Weights of a small transformer language model.
Training: a variant of Muon for these matrices, 250M tokens, 10705 steps.
MLP neurons of a small language model. Each row is named by its layer, matrix (up: input weights) and neuron, and shows model dimensions 32-127. Each number is 128 + 32 x the weight over its row's rms, rounded and kept within 0 to 255.
After each neuron's rows, "fires on" lists the tokens most often at its 100 highest values on Wikipedia text that the model never trained on. A number after a token or word is its count.

L2.up694 [135 100 136 111 173 142 141 149  83  94  72  63 135 171 197 141 163 128 162 189  77 107 136 100 152  90 105  62  71 106 153 142 200  94 137  68 105 115 144 117 189 145 108 154  97 124 108 119 154 118 121 146 180 143 141  96 141 148 103 113 121 104 108  86 178 116 121 120  72 137  66 110 108 178 119 149 178 132 102 119 111 128  82 111 135  94 118 150 149 203  97  95 129 133  88 125]
fires on: " c" 79, " C" 21

L2.up626 [139 118 139 127 134 150  94 173  81  88  97 181 149  87 104 133 108 147 130 158 167 138  95 135 149 115 132 123 133 125 155 119 155 120 118  88  88  92 111 105 200  62 109 150 142  35  98 154 139 134  86  77 127 135 143 127 114 113 116 118 146 105 115 184 122 120 118 112 222  99 169 137  93 131 124 173 107 177  43 133 155  84  93 143 167 127 130 151  80 131 120  74  97 125  70 108]
fires on: " d" 62, " De" 23, " D" 8, "D" 5

L2.up850 [179 113 153  98 174  98 179 160 163 130  93 189  84 140 153 122 177 158  79 107 105 116 152 179 163 128 150 158 126 173 112 121 218 148 164  69  98 204 100 108 141 149  76 149 135 119 101 156 124 194 155  83 111 161 133  95 110 128  47  81 119 116 156  99 121 146 115 117 122 179 156 122 161 168 145 140 116  83 172 138 100 144 132 152 183 117 126 167 151  90 131 111  93 155 148 104]
fires on: "ab" 44, "eb" 16, " Ab" 14, " eng" 10, " O" 8, " fl" 5

L2.up904 [156  75 135 146 119 117  93 134 119 136 128 152  70 130  99 138 134 131 148 191 158 124 135 127 131 162 129 151 123  65 140  81 206 155 124 119 151 119 142  89 192  87 146  87 173  94 100 140 118 111 102  98 117 178 134 138  96 148 118 139 142 111 121 140 154 127 156 111 152 178  93 126 142 119 106 163 128 120  50  76 149 113 138 142 146 118 141  81 189 139  79  53  98 150 104  73]
fires on: " D" 64, "d" 28, " d" 7

L2.up549 [127  43 126 122 179  87 157 108 180 132 159 172 173 106 164 116 140 178 113 141 114 106 202 193 151 120 122 144  78 103 172 168  91 126 119 105  74  93 125 128 135 156 139 126 194 116 159 155 100 144  92 105 143 142  95  67 146 126 110 108 148 128 114 110 202  88 107  79 120 131  67 126  95 160  71 154 122 136  75 160 100 151 101  76 182 160 150  67 127 144 151 109 124 119 206 114]
fires on: "ch" 32, "ó" 12, "/" 11, "^{" 11, " /" 6, "q" 6

L4.up310 [128 120 142 176 177  71 115 121  83 111 155 111 124 127 145 110 172 111 108 135 108 119 156 148  66 119 126  78 131 111 148 111 156 118 153 106 150  54  63 116 169 103 134 132  99 130 173 120 145 130 115 117 185 189 158 146  89 164 115 125 147 121  72 154 127 136 162 163 138 128 120 139 117 161  79 139 130 140 162 134 119 171 133 175  87  75 164  52 136 144  95 126 109 130 139 145]
fires on: "d" 31, " T" 20, "ant" 12, " add" 10, "t" 8, "and" 5

L4.up43 [141 107 176 148 180 136 157 189 153 177  95 139 208 166 153 133 161 109 141 113 147 131 131 135 158 132 145 156 122 112 171 125 139 143 148  93 116 112  77 148 145 164 184  91 119 101 162  85 114 163 127 123 101 143 130 137  87 218 152 127 115 133  71 169 128 125 130 132  69 117 137 156 153  63 152 136 114 142 101 128 132 135 153 150 114 149 132 121 161 161 127 216 101 155 171 146]
fires on: "ent" 25, "\"" 19, " ft" 7, "″" 5

L2.up541 [129 122  64 104 114 139 137 162 175  94 176 107 147 106 166 105 129  74 124 137 164 129 113 137  84 101 191 149 136 176  92  97 144 134 137  79 126  88 123 156 116 190 144 123  96 158 124 205 140 200 117 141 155 112 112  91 115 103 183 117  85 157  93  94 141 172 147 114 127 206 125 165 164 124 147  97 123  59 138 111 126 111 160  86  51 189 129  58 199  96 179 109  77 112 169  95]
fires on: "ist" 22, " ch" 13, " place" 10, " appear" 7, "/" 6, "lect" 5

L4.up773 [167 136 128 162 175  88 111 112 154 171 118  89 143 122 139 173 144 128  90 142 129 143 132 130  28 150 115 180 104  99 162 110 200 183 135  85 117 130  93 116 186 119 135  95  82 202 171  64 180 190  98  82 133 159 145 113 105 132 155 134  92 143 105 145 117 134 112 148 109 140 145 123 119 146 122 176 148 189  92 141 133 107 104  76  51 141 105 111  72  93 103 148 169 199 165  94]
fires on: "and" 25, "5" 18, "d" 8, "od" 5

L4.up765 [128  89 116 111 108 104 144  97 134  73 195 125 160 100  94 159 144 106 150 179 139 168 125 148 116 131 118 128 171 120  90 171 149 145 123  37  88 156 137 141 139 134 159  89  80  95 169  98  90 169 126 134  98 165  33 101 120 196 122 105 208 109 140  62 133 125  70 139  87  81 161 124 103 127 151 131 144 110 126  56  94  12  83  96 102 132 111 183 114 144 103 122 144 151 150 114]
fires on: "o" 34, " Ro" 26, " Mo" 14, " go" 11, " Jo" 9, "lo" 4

L4.up695 [159 115 151 172 205 172 180 139 135  90 152  90 185  94 129 131 139 145 110  85 154 148 111 142 136  97  90 107 123 100  95  63 150 110  94  52  70 117 137 169 106 101 110 104 175 136 143 105 132 142 113 128  95 123 125 137 117 112 105 126 120 129  76  91 143 158 154  92 126 102 172 175 130 164 141 179 172 164 140 153 156 120 159  84 128 113 152 160 126 117 143 143  73 144 171 187]
fires on: "'" 39, "\"" 19, "et" 9, "u" 6

L4.up996 [118 115 179 118 227 129 163 144 117 138 110 101 127 141 137 147 165 110  53 100 124 164 104 134 123 122 135  94  77 142 116 148 148 117  81 127 116 153  86 145 149 161 128 102 138 104  67 165 139 122 155 138 171 162 112 105 171 109 141  94 131  74 152 141 124 137  88  65 185 101 128 151 146 159 192 100 141 165 126 138 106  85 152 138 194 154 133 128 113  72 100 163 144 104 190  68]
fires on: "ort" 38, " C" 12, "ell" 9, " |" 6, " L" 5

L2.up71 [104 170 141  99 139 141 162 128 104 108 102  92 112 149 110 142 168 108 134 105 128  91 135  98 102 100 109  62  54 210 146  97 136 101 100 110 100  91 128 167 166  87 115 168 132  92  81 157 110 154 122  93 146 164 214 125 189 155 119 143 202 145 114  75 163 106 133  87  65 174 139 151 162 143 133 163  79 147 145 111 152  97 125 107 115 136 104 136 130 132 122 130 117 172 107 180]
fires on: "." 80, "s" 7, "y" 5

L4.up224 [164 106 133 105 112 149 192 107 134 136 101 135 127 182 136 197 186 146  91  86 172 104 164  49 118 124 118 120 160 133 143 159 173 135 111  75 144 115 163 133  96 134 169  97 147 127   4 110 106 144 172 123 159 134  92 102 154 115 141 111  72 101 158 102 154 155 101 100 109 142  97 175  86 117 153 103 155 189 134 147 149  62 155 141 179 125  57 154 179 126  57 139 128 173 166 120]
fires on: " |" 95

L2.up984 [ 86 111 149 178 136 115 100 107  43 175 112 122  81 155 192 139 127 108 149 163 162 112 116  84 141  96  47 120  88 128 134 122 168 147 128  38 129 111 112 125 135 159  86 100 144 212 119  97 150 129 143 100 176 136 169  90 116  83 160 133 104  94  94 192 194 131 133 102 118 136 128 140 103 170 178 138 114 138 154 135 132 157  98 181  99 117 143 203 117 146 131  74 138 158 175 132]
fires on: " c" 100

L2.up789 [ 83 139 138  85 134 114 154 122 103 131 105 190 104  68  96 114 120 120 103 138  99  78 141 131 126  66 188 118 156 103 131 198 122 212  67 141 107 113 145 117 157 129 151  77 123 166  79  80 103 142 126 105 109 162  95 143 130 147 102  87 155 115  99 114 111 116 190 129  88  85 120  67 112 169 119 125 109  83 136  95 182 114 124 139 118 114 117  96 147 101 128 143  95 158 198 128]
fires on: "ac" 65, "ific" 25, " Cent" 5

L2.up841 [174 134  87 156  96 160  44 131 133 118 163 142  89  64 144 174  99 114 166 146 114 148 194 113 120 133  74 157 110  83 161 121 119 156  75 150  64 114 124  81  83 151 159 169 144 163 120 140 152 133 124 133 107 129  93 150 139 122 179 146 130 125 146 110 155 177 110  87 117 172 110 168 166 177 111 213 158 109 139  94 164 100 119 158 117 132 133 124 169 143 122 116 198 103  95 122]
fires on: " ch" 62, " Ch" 26, "Ch" 9

L4.up455 [127 131 150 138 129 136 156 119 121 120 144 115 114 154 186 139  91 126  82 138 111 118  94 187 108 154  91 140  89 134 156 159 167 124 108  71  48 183  95 141 120 109 133 111 213 108 127 157  79 114 116 136 102  57 147  55 153 131 132 109 167 134 179 146  89 170 142 148 146 133 123 196 135  93 137 150 114  13 167 145  93 115  80 100 164 136 128 130 149 102 183  84 167 165 103  51]
fires on: " fl" 26, " b" 13, " elect" 10, "eb" 9, " ab" 8, "ab" 7

L4.up454 [158 155  64 136 171 136  67 140 120  91 150 116 154 142 144 189 153 155  98 180 109 168 178 125 111 183 123 178 100  90 198  78  78 102 149 121 108 129 125 180 133 161 110 139 146 133  97  97 184 161 110  74 133 137 151  88  89 168 153  78 156 113 100 106 161 176 148 150 107 150  92 195 166 108 179 158 138 101 132  95  91 159 144 148 183 129 156 125 172 107 106 146 129 151  77 131]
fires on: " Ch" 50, " ch" 17, " South" 12, "ch" 8, "%" 5, "Ch" 4

L2.up827 [106 177 138  76 122 126 172 109 131  87 107 106 109 127 123 121 164 148 143 139 119  89 189 103 140 108 104 152 201 159 170 135 112 102 138 135 135 152 167 136 131  89  83  55 179 161 146 161 162 136 173  72 130  92 113  95 187  94 123 127 136 118 191 157 190 160 179 113 135  94 129 132  80  84 151  94 118 151 130 142 140  65 158  94 104 107  59 141  88  90 151 136 117  72 161  96]
fires on: ":" 63, " |" 24, " /" 7, "ice" 5

L2.up987 [102 160 118 111 146 172 161 159 143 179  87 134 196 119 107 193  91 159 167  71 161 144 148 173 155 148 140 134 182  58 132 149 124 164 129 145 144 138 111 112 124 123 115  90 122 112 144 103 103 135 114 112 152 139 108 148 126 177  92  82  85  96 117 137 202 103 180  75 118 100 126 111  77 154 129 152 132 162 164 150 181  81 120 126 121  96  88  95 173 121 167 133 115 101 182 116]
fires on: " Cent" 25, " Sup" 17, " Res" 16, " Val" 13, " mod" 12

L4.up440 [155 129 119 184 157 151 132  90  97 172 151  80 167 125 134 160 142  96 115 193  29 136 114  74 124 106 165  58 100  93  89 163 179 121 124 111 127 113 168 185 162 141 146  86  93 193 114 103 120 123  91 122 147 151 151 140  97  87 125  75 181 120 139 121 222 117 130 204 101 105 136 103  76 124 140 112 122 106 160 122 143 115 132 182  59 126 106 134 151 122 102  71 119 177 124 125]
fires on: " c" 56, " C" 40, "C" 4

L2.up336 [156 100 172  97 138 126 186  85 154 150  96  66 190 147 116 122 168 173 165  83 172 129 163 108 136  88 104  67 139 183 159 104 143 171  53 138  98 141 110 149 158 117 153 100 157 129 167 167 159 148  85 125 123 104 103 113  95 110 108 147 152 167  94 129 150 120 124 100 103  82  56  95 136 152 170  97  97 163 171 164 150 101  97 142 152 166 123  93 115 100  72 153 111 184 114 208]
fires on: "\"" 69, "S" 8, " res" 7, "gr" 6, "^{" 4

L2.up868 [112 145 110 162 120 118 172 213  79 140 155  63 138 145 176 136 140 134 116 118 124  83 102  97 112 135 127 117 135 117 163 163 132 118 152 145 165 115  94 113 123  99 212 118  88 116  80 121 180  94 172 160 188 121 147 113 161 107  78 132 118 154  90 166  71 176 163 125 100 133 121 167  94 118 142 140  77 120 113  50 122 159 182 114 140  97 146  96 138 136 173  95 124 126 166  70]
fires on: " v" 29, " gu" 16, " c" 7, " b" 5

L2.up177 [119 108 155  85 178  81 155 157 140 113 158 100 156 128 124 137 128 117 125 104 119 175 112 165 133 115  95  98 146  95 151 137 166  99 157 107 114  98  98 153  93 109 184 141 148 102 185  83  74 115  59 143  91 125 125  65  91 195 135 148 133 146  76 129 186 139  76 117 126  72 145 131 125 106 156 126  76 119  69 161 111  54 120 124 139 168 130  88  86  58 132 145 113 168 124 156]
fires on: "\"" 88, "ld" 7

L2.up292 [148 153 140  96 131  90 111 120 144 152 145  92 144 145 159 112 112 120 113 154 140 127 141 169 111  94  71 124  95 130 139 137 144 145 124 103 138 139  63 180 139 108  73 144 117 114 104 156  91 146 118 100 122 196 140 169 145 194 160  57 159 164 169  94 146 159 162 109 118 135 120 117 133 112 143 132 118 106 196 148 120  86 130 133 122 140 109 141 199 159 129 124 145 126 168 192]
fires on: "." 46, "%" 7, " v" 6, " al" 4, "," 4

L2.up637 [158 111  91 127 114 135 206 130 121 112 120 131 106  85  84 156 118 179  77 112 147  77 132 109 152 107 152 151 108 102 163 132 162 111 159 154 170 125  77 164 142 113 134 136 113 165 134 116 182 110 151 147 153 118 139 193 137 128 113 104 147 150 143  75 120 142 163 140 119 168 116 122 110 159 156 147 199  90 169  69 191 135 114 112 166 115 179 154 139 104 161  94 154  98 104 125]
fires on: "land" 51, " Co" 11, "iam" 9, " co" 7, " England" 7, " York" 5

L2.up385 [142 100 213 159 144 136 168 104 145 117 107 124 141 136 209 140 145 156  91 117 134 126 194 117 131 141 140 110  69 132 147 118 153  86 171 177 122 173 154 160 140 133 115 165 140 108  92  96 102 186 131  47 133 105  84 138 170 157 146 127 160 118 131  58 151  85 146 116 122 152 116 158 108  62 106 178 103 101 153 143 115 138 127  41  74 109 141 119 107  76 140 121  54 122 152 127]
fires on: "–" 31, "." 21, " Total" 8, "+" 6, " U" 5